{"num_hidden_layers": 9, "hidden_size": 576, "num_attention_heads": 6, "num_key_value_heads": 3, "head_dim": 96, "intermediate_size": 1536, "vocab_size": 16384, "hidden_act": "swiglu", "norm": "layernorm", "norm_place": "pre", "norm_eps": 1e-06, "positions": "rope", "rope_theta": 15600.0, "rope_fraction": 1.0, "qk_norm": true, "attn_scale": 0.102, "bias": "none", "tie_word_embeddings": false, "parallel_block": false, "init": "uniform", "init_std_qkv": 0.023, "init_std_o": 0.0286, "init_std_up": 0.033, "init_std_down": 0.033, "optimizer": "muon_variant", "learning_rate": 0.00542, "beta1": 0.95, "weight_decay": 0.0, "lr_head": 0.00438, "warmup_steps": 0, "schedule": "wsd", "decay_fraction": 1.0, "decay_shape": "linear", "final_lr_fraction": 0.0, "batch_tokens": [16384, 32768], "max_seq_len": 1024, "doc_mask": false, "train_tokens": 519000000, "max_steps": 22143, "dataset": "wikipedia_en"}
MLP neurons of a small language model. Each row is named by its layer, matrix (gate and up: input weights) and neuron, and shows model dimensions 128-191. Each number is 200 + 40 x the weight over its row's rms, rounded and kept within 0 to 999. A neuron's up and down rows have the sign that makes its largest values positive.
A block is one neuron, or neurons of one layer that tend to fire together. Before each block is what it responds to, as a language model described it from the Wikipedia text at the highest values.

Proper-name continuations. Later pieces of multi-part proper names, such as Wor-rall, Derby County, Boston United, and separators after scores in sports result tables.
L6.gate525,205,253,152,222,231,173,203,148,183,222,268,173,275,168,202,198,183,208,169,225,214,148,247,186,201,260,185,168,171,174,186,257,117,164,210,177,125,200,198,170,233,184,205,229,156,177,174,210,242,183,194,245,243,215,171,263,212,232,154,201,196,200,175,272
L6.up525,284,207,186,142,242,208,239,241,278,187,230,165,264,210,175,199,142,143,131,172,186,112,218,203,255,189,230,199,251,228,177,173,155,158,240,182,197,278,222,207,220,247,237,193,159,241,156,160,231,168,220,152,253,188,140,224,194,193,249,164,241,198,198,189
L6.gate788,207,196,161,219,192,245,281,247,214,218,260,272,170,174,196,139,144,204,275,172,196,163,178,143,201,182,176,130,134,214,238,275,190,237,271,212,184,263,200,93,245,167,236,256,206,137,230,170,198,144,288,190,277,220,213,216,194,197,259,192,207,195,148,179
L6.up788,122,239,250,199,205,197,149,196,161,173,249,234,238,210,133,140,198,176,158,235,115,121,242,179,200,221,195,197,157,180,207,176,207,193,170,132,157,188,171,176,183,238,196,192,139,206,137,152,177,240,201,188,184,143,203,143,219,177,146,229,215,200,164,185
L6.gate966,172,220,128,115,275,267,268,163,236,258,198,261,349,174,167,162,160,183,219,240,201,198,219,206,201,239,219,129,186,118,228,200,230,157,258,221,218,147,209,177,222,237,198,185,119,130,195,212,259,200,175,195,261,177,214,243,153,137,196,194,159,92,140,154
L6.up966,194,192,151,145,207,236,208,204,211,187,212,223,241,247,174,140,188,138,205,246,229,205,180,223,278,219,174,160,150,237,206,180,176,211,215,203,221,146,215,109,202,241,193,213,148,174,148,231,159,198,178,208,194,153,136,250,207,200,96,134,211,136,180,216
L6.gate1000,172,194,162,197,194,220,256,191,195,248,200,240,259,264,224,229,215,189,212,162,117,180,147,236,193,252,210,188,156,165,182,168,213,216,238,200,181,289,206,226,140,201,214,202,190,139,153,177,225,182,253,213,273,276,190,181,182,235,222,215,165,192,176,173
L6.up1000,246,188,195,168,154,254,246,156,180,238,214,196,164,213,203,231,147,142,248,206,236,220,219,208,172,124,129,285,114,181,189,257,270,154,190,209,264,216,160,213,141,221,179,220,145,140,258,211,233,216,244,178,223,234,200,233,206,207,215,191,155,216,208,278
L6.gate1015,254,205,186,196,275,189,197,222,219,195,254,144,124,230,152,180,191,202,239,191,235,209,220,214,177,228,158,203,280,202,135,204,191,103,174,202,163,210,205,139,181,144,234,218,197,225,236,151,184,145,196,164,187,252,274,126,119,185,225,213,258,169,188,233
L6.up1015,167,212,236,163,189,148,278,265,217,269,231,237,100,256,150,158,193,275,154,218,159,182,265,246,185,286,119,152,202,192,225,172,211,200,236,179,208,249,242,208,228,197,248,195,242,144,327,180,235,137,194,130,202,221,216,173,152,184,216,170,254,176,129,178
L6.gate1361,165,179,163,191,285,258,109,136,258,187,218,301,160,269,173,115,225,177,160,193,136,204,260,105,119,267,178,266,151,198,190,121,244,172,200,139,250,236,251,190,232,145,158,201,198,179,299,98,209,172,176,195,216,223,148,151,220,201,150,196,243,149,179,176
L6.up1361,175,181,127,126,168,283,217,134,247,120,151,248,214,173,224,151,134,210,235,127,228,163,175,189,231,242,215,182,108,235,172,150,143,138,200,221,202,228,256,232,194,195,129,179,184,178,233,194,213,169,203,183,271,220,188,206,167,230,151,108,218,194,210,252
L6.gate1454,173,218,173,136,132,212,252,184,217,173,242,276,220,176,132,138,165,189,132,114,194,206,246,185,181,179,168,258,168,185,167,177,214,176,270,227,156,259,228,198,217,224,161,239,219,224,217,188,255,182,171,203,242,220,126,196,194,221,239,206,209,162,159,233
L6.up1454,129,207,211,249,209,164,224,132,192,184,220,147,226,235,206,202,250,233,161,203,96,188,268,201,189,222,194,150,260,186,171,196,132,240,183,155,185,219,196,187,224,214,230,151,160,207,172,119,151,246,176,270,227,248,126,236,164,273,275,272,262,201,195,246
L6.gate1492,149,201,179,137,204,218,165,186,130,157,224,254,259,226,172,148,226,163,225,262,231,179,240,188,153,263,228,204,207,167,215,145,196,226,234,170,224,134,240,216,267,180,231,233,195,182,133,231,136,189,188,207,198,170,245,189,186,178,175,198,261,227,142,203
L6.up1492,159,208,163,155,308,179,209,276,194,149,238,255,261,203,216,137,264,181,175,176,209,157,240,220,170,165,191,219,200,167,203,169,207,201,151,201,206,215,172,251,241,227,213,217,194,224,143,178,199,158,159,178,313,219,244,165,236,168,192,214,252,221,197,222

Comma after city names. Commas right after a city or town name, before its state or country, as in Washington, D.C., Milwaukee, Wisconsin, Halifax, Nova Scotia; weaker on multi-word city-name ends (City, York, Angeles) and mid-word pieces.
L2.gate143,316,196,195,99,248,185,199,167,173,220,230,206,201,228,200,239,199,221,112,222,151,180,176,236,263,217,167,151,158,136,204,196,189,197,212,248,169,233,232,123,197,201,169,200,249,188,172,227,329,235,204,156,156,209,155,231,192,240,300,153,132,198,192,174
L2.up143,195,131,228,167,184,181,212,128,233,242,186,88,228,221,173,220,211,295,107,189,180,227,189,245,203,187,224,182,227,161,183,111,142,249,224,216,251,191,266,196,198,212,182,226,243,157,213,188,204,185,274,104,147,259,261,222,207,165,247,220,218,220,207,186
L2.gate198,235,175,202,132,181,207,209,183,207,217,208,180,241,188,199,180,178,199,235,184,150,180,235,273,266,226,228,240,187,215,154,227,243,204,199,171,214,193,117,215,185,201,217,178,213,132,133,217,155,174,137,237,204,175,144,182,219,232,177,260,150,190,155,168
L2.up198,182,222,283,283,190,153,191,185,185,217,206,210,247,226,233,236,149,180,166,181,191,136,217,254,218,233,188,294,230,237,132,133,213,117,129,216,209,203,195,157,249,210,261,241,202,158,207,207,217,139,243,225,182,173,176,160,229,236,227,213,229,167,139,154
L2.gate384,213,164,282,239,208,250,173,141,261,262,207,200,185,224,193,229,220,223,213,195,180,184,185,210,214,180,238,221,241,228,105,199,127,182,176,162,211,259,219,277,139,242,144,109,218,252,251,222,223,253,291,213,181,256,247,241,181,198,185,163,187,240,96,133
L2.up384,213,139,254,153,261,206,181,272,235,291,194,302,178,179,260,195,187,213,197,194,180,225,144,170,250,197,269,289,202,75,209,235,187,215,137,244,215,159,209,244,235,309,128,210,215,150,211,214,172,172,154,167,186,242,205,219,257,256,192,248,148,283,208,221
L2.gate543,203,111,207,206,227,190,263,173,160,164,291,210,165,244,225,169,153,155,189,188,156,191,220,255,214,165,245,253,176,201,220,250,263,132,201,211,258,229,262,208,266,214,208,162,149,184,186,205,179,259,202,212,170,182,205,235,253,226,225,244,157,200,201,200
L2.up543,155,185,239,248,212,169,227,176,177,199,235,159,154,195,164,264,184,119,160,270,130,137,218,223,203,245,199,213,252,178,238,183,228,199,283,188,183,223,175,198,171,180,144,236,149,213,161,128,191,190,189,145,266,231,211,243,163,126,218,213,139,206,172,200
L2.gate722,206,186,127,180,121,236,201,181,203,104,290,227,197,301,211,174,179,146,210,207,169,240,264,189,202,216,164,180,145,255,139,196,197,181,204,202,178,120,155,142,146,266,240,173,197,238,332,123,251,223,174,230,238,176,202,234,212,189,169,213,106,129,242,204
L2.up722,234,228,118,206,241,168,161,236,251,205,204,214,258,245,152,231,189,166,190,218,166,165,188,274,173,214,204,140,207,137,224,228,186,269,228,149,172,208,205,151,248,222,252,302,177,217,237,191,261,154,198,192,235,179,288,194,221,234,172,192,107,246,191,215
L2.gate791,278,187,158,256,185,174,209,196,227,195,182,223,213,228,203,206,198,237,207,170,197,130,238,164,282,175,256,192,211,273,147,254,237,148,196,148,195,202,177,232,213,209,154,172,83,217,244,269,131,237,63,172,133,202,166,189,201,217,225,209,203,204,266,174
L2.up791,210,201,180,277,206,143,274,132,183,242,136,193,197,212,188,210,191,170,220,156,175,233,214,255,227,181,228,227,217,226,198,236,183,140,165,193,227,191,184,185,181,239,215,195,112,105,216,184,170,154,139,191,133,256,185,193,145,177,223,226,271,120,132,162
L2.gate1160,172,148,199,152,216,206,176,140,269,207,242,198,209,203,245,259,154,236,220,186,219,190,174,139,143,324,206,245,215,135,191,202,205,265,246,201,233,196,155,150,184,176,188,94,211,179,143,181,142,154,156,213,179,193,176,214,221,192,206,165,136,221,216,263
L2.up1160,233,199,258,150,154,218,199,181,170,169,111,223,158,293,153,230,165,260,145,240,139,250,260,234,279,181,309,244,237,196,213,210,230,219,239,202,226,262,239,219,206,263,216,125,190,269,226,179,117,232,191,183,162,252,149,260,133,213,138,246,156,213,216,253
L2.gate1251,263,155,188,234,165,246,222,123,150,243,251,201,232,249,251,205,162,173,201,191,185,233,154,240,152,234,192,206,158,197,175,198,187,226,203,197,221,260,213,236,282,205,151,167,172,165,291,151,177,131,190,223,218,267,150,220,204,213,137,205,169,207,206,190
L2.up1251,249,243,265,193,180,179,157,163,143,268,253,196,140,182,182,257,176,187,174,162,136,233,220,201,166,162,188,215,205,164,128,256,245,195,239,222,251,194,238,242,234,162,185,198,171,207,249,193,175,156,190,159,235,236,211,212,180,234,209,203,139,191,252,172

Verb-introducing infinitive "to". The word "to" (also "not", modals) just before an upcoming bare verb, as in "sought to replace", "in order to evaluate", "did not teach".
L6.gate191,203,289,164,177,191,153,98,209,207,232,249,226,154,225,152,209,193,195,133,207,223,153,241,137,188,208,187,227,159,210,188,196,176,202,299,223,171,212,213,209,195,195,222,112,183,184,231,234,239,279,173,183,163,215,174,218,195,218,219,193,209,128,280,175
L6.up191,193,244,190,206,256,185,186,164,269,166,108,219,177,183,176,248,219,222,117,211,167,147,232,166,261,137,239,179,221,184,245,189,286,170,183,211,242,119,35,206,188,163,133,168,120,174,216,147,185,169,240,196,246,202,258,195,240,141,205,212,169,307,210,177
L6.gate302,118,242,166,199,213,233,179,189,203,210,177,166,162,201,173,155,173,213,234,146,141,195,238,130,224,155,250,166,292,242,261,195,217,218,228,164,200,146,158,210,217,178,228,236,227,174,174,205,216,192,205,179,183,133,144,231,210,141,221,126,218,180,181,216
L6.up302,238,249,166,192,182,197,200,252,227,179,215,170,266,250,278,215,266,185,174,196,232,126,238,199,258,137,164,182,196,146,225,257,207,198,184,201,127,194,159,192,153,226,233,175,234,122,192,177,260,158,191,214,230,207,166,163,231,266,194,215,149,161,189,172
L6.gate428,176,196,259,262,210,218,212,171,185,205,221,215,273,202,152,180,238,171,186,192,134,155,138,143,219,222,189,187,179,132,228,275,222,232,160,191,207,162,186,181,156,120,206,213,282,152,167,220,217,137,242,197,218,218,162,191,192,274,156,225,124,232,167,241
L6.up428,156,200,167,169,203,189,137,219,145,209,119,253,218,195,217,189,157,171,198,238,238,174,220,197,226,164,265,202,228,180,148,238,186,213,194,203,176,241,173,203,164,221,212,195,187,213,242,205,184,218,212,256,186,96,222,221,172,211,292,283,202,144,220,204
L6.gate1125,214,259,211,222,323,239,286,275,185,272,181,117,229,261,166,185,196,237,152,231,223,220,232,140,201,207,191,166,204,168,216,218,119,146,220,251,167,190,208,200,169,242,172,234,210,186,142,108,210,163,179,206,199,159,248,247,192,191,201,155,133,211,186,180
L6.up1125,184,273,229,249,223,232,172,220,147,216,283,131,257,149,197,198,183,165,128,243,201,158,250,134,151,202,189,192,230,238,233,267,212,192,207,175,225,236,235,157,158,124,210,206,267,164,214,209,200,195,147,246,146,144,175,162,220,231,211,169,220,120,189,149
L6.gate1182,184,225,161,214,321,196,208,240,188,204,181,243,187,202,230,269,240,246,140,173,212,111,110,171,196,208,191,177,227,239,221,234,223,222,198,217,198,159,106,48,144,228,233,184,154,167,187,150,249,285,191,223,170,271,242,181,205,190,199,157,230,129,149,158
L6.up1182,152,214,221,229,197,219,224,231,218,231,254,233,169,200,175,174,137,259,68,221,165,239,96,123,184,157,189,244,188,226,148,156,241,184,153,235,205,195,184,176,196,128,208,264,230,180,191,258,226,210,288,212,173,243,164,222,250,214,259,217,171,157,164,178
L6.gate1214,274,194,235,197,198,203,217,182,277,242,236,169,200,253,154,275,226,231,131,134,224,210,234,237,289,239,236,193,224,202,190,163,280,231,177,252,163,225,238,210,243,142,231,195,196,218,227,237,244,209,201,179,170,170,193,164,228,229,277,167,191,150,228,150
L6.up1214,181,239,199,209,248,128,196,192,152,207,185,201,300,215,230,201,104,162,203,218,208,220,189,210,230,103,222,240,155,231,159,233,135,147,245,125,231,203,217,159,235,187,244,196,194,113,212,204,193,196,214,239,206,160,148,214,243,233,151,214,213,224,158,148
L6.gate1434,183,230,272,121,206,124,107,227,241,208,167,150,161,170,173,223,164,175,244,203,209,164,145,144,201,227,239,138,199,286,280,186,185,163,164,179,204,176,165,151,173,205,246,130,230,169,242,191,197,230,227,275,181,158,209,194,220,213,223,202,186,168,184,142
L6.up1434,175,203,203,172,108,110,180,155,242,243,176,165,127,306,216,171,260,170,241,293,250,190,167,243,237,207,170,206,160,226,207,213,146,213,243,167,181,197,139,170,125,222,189,242,305,174,232,165,203,251,220,259,189,141,196,225,233,219,222,157,211,232,150,150
L6.gate1533,144,193,237,195,197,188,156,254,192,216,205,173,154,187,199,140,202,207,137,244,213,197,177,219,220,210,234,117,212,275,248,217,229,174,246,193,193,271,207,191,169,142,193,198,205,209,170,191,185,193,193,183,215,156,169,171,241,233,186,144,200,174,173,154
L6.up1533,198,241,209,136,186,161,144,207,246,267,159,242,90,126,147,146,221,193,207,247,185,173,214,197,190,249,233,174,163,202,269,160,197,199,190,156,159,205,154,181,160,123,246,186,246,175,196,158,204,139,249,197,230,168,170,200,255,237,199,141,172,178,186,152

Football club name suffixes. Suffix words ending English football club names right after a town, such as United, Town, City (Boston United, Warrenpoint Town), and second-year digits of seasons like 2016–17; weaker on word-ending pieces after proper names.
L4.gate549,253,225,245,215,155,227,204,228,287,231,226,152,207,257,149,143,202,240,133,220,197,180,161,179,175,202,239,289,188,186,108,272,207,231,209,192,246,243,233,258,172,248,218,204,213,116,168,242,199,194,172,171,214,261,180,191,268,217,247,252,257,225,189,146
L4.up549,210,187,228,218,146,227,184,167,219,211,274,176,162,238,210,186,175,208,208,225,219,144,144,153,231,220,188,220,159,210,218,240,159,179,290,230,106,236,180,229,233,208,172,143,127,142,122,171,246,191,278,231,273,249,221,251,184,231,215,164,197,196,242,169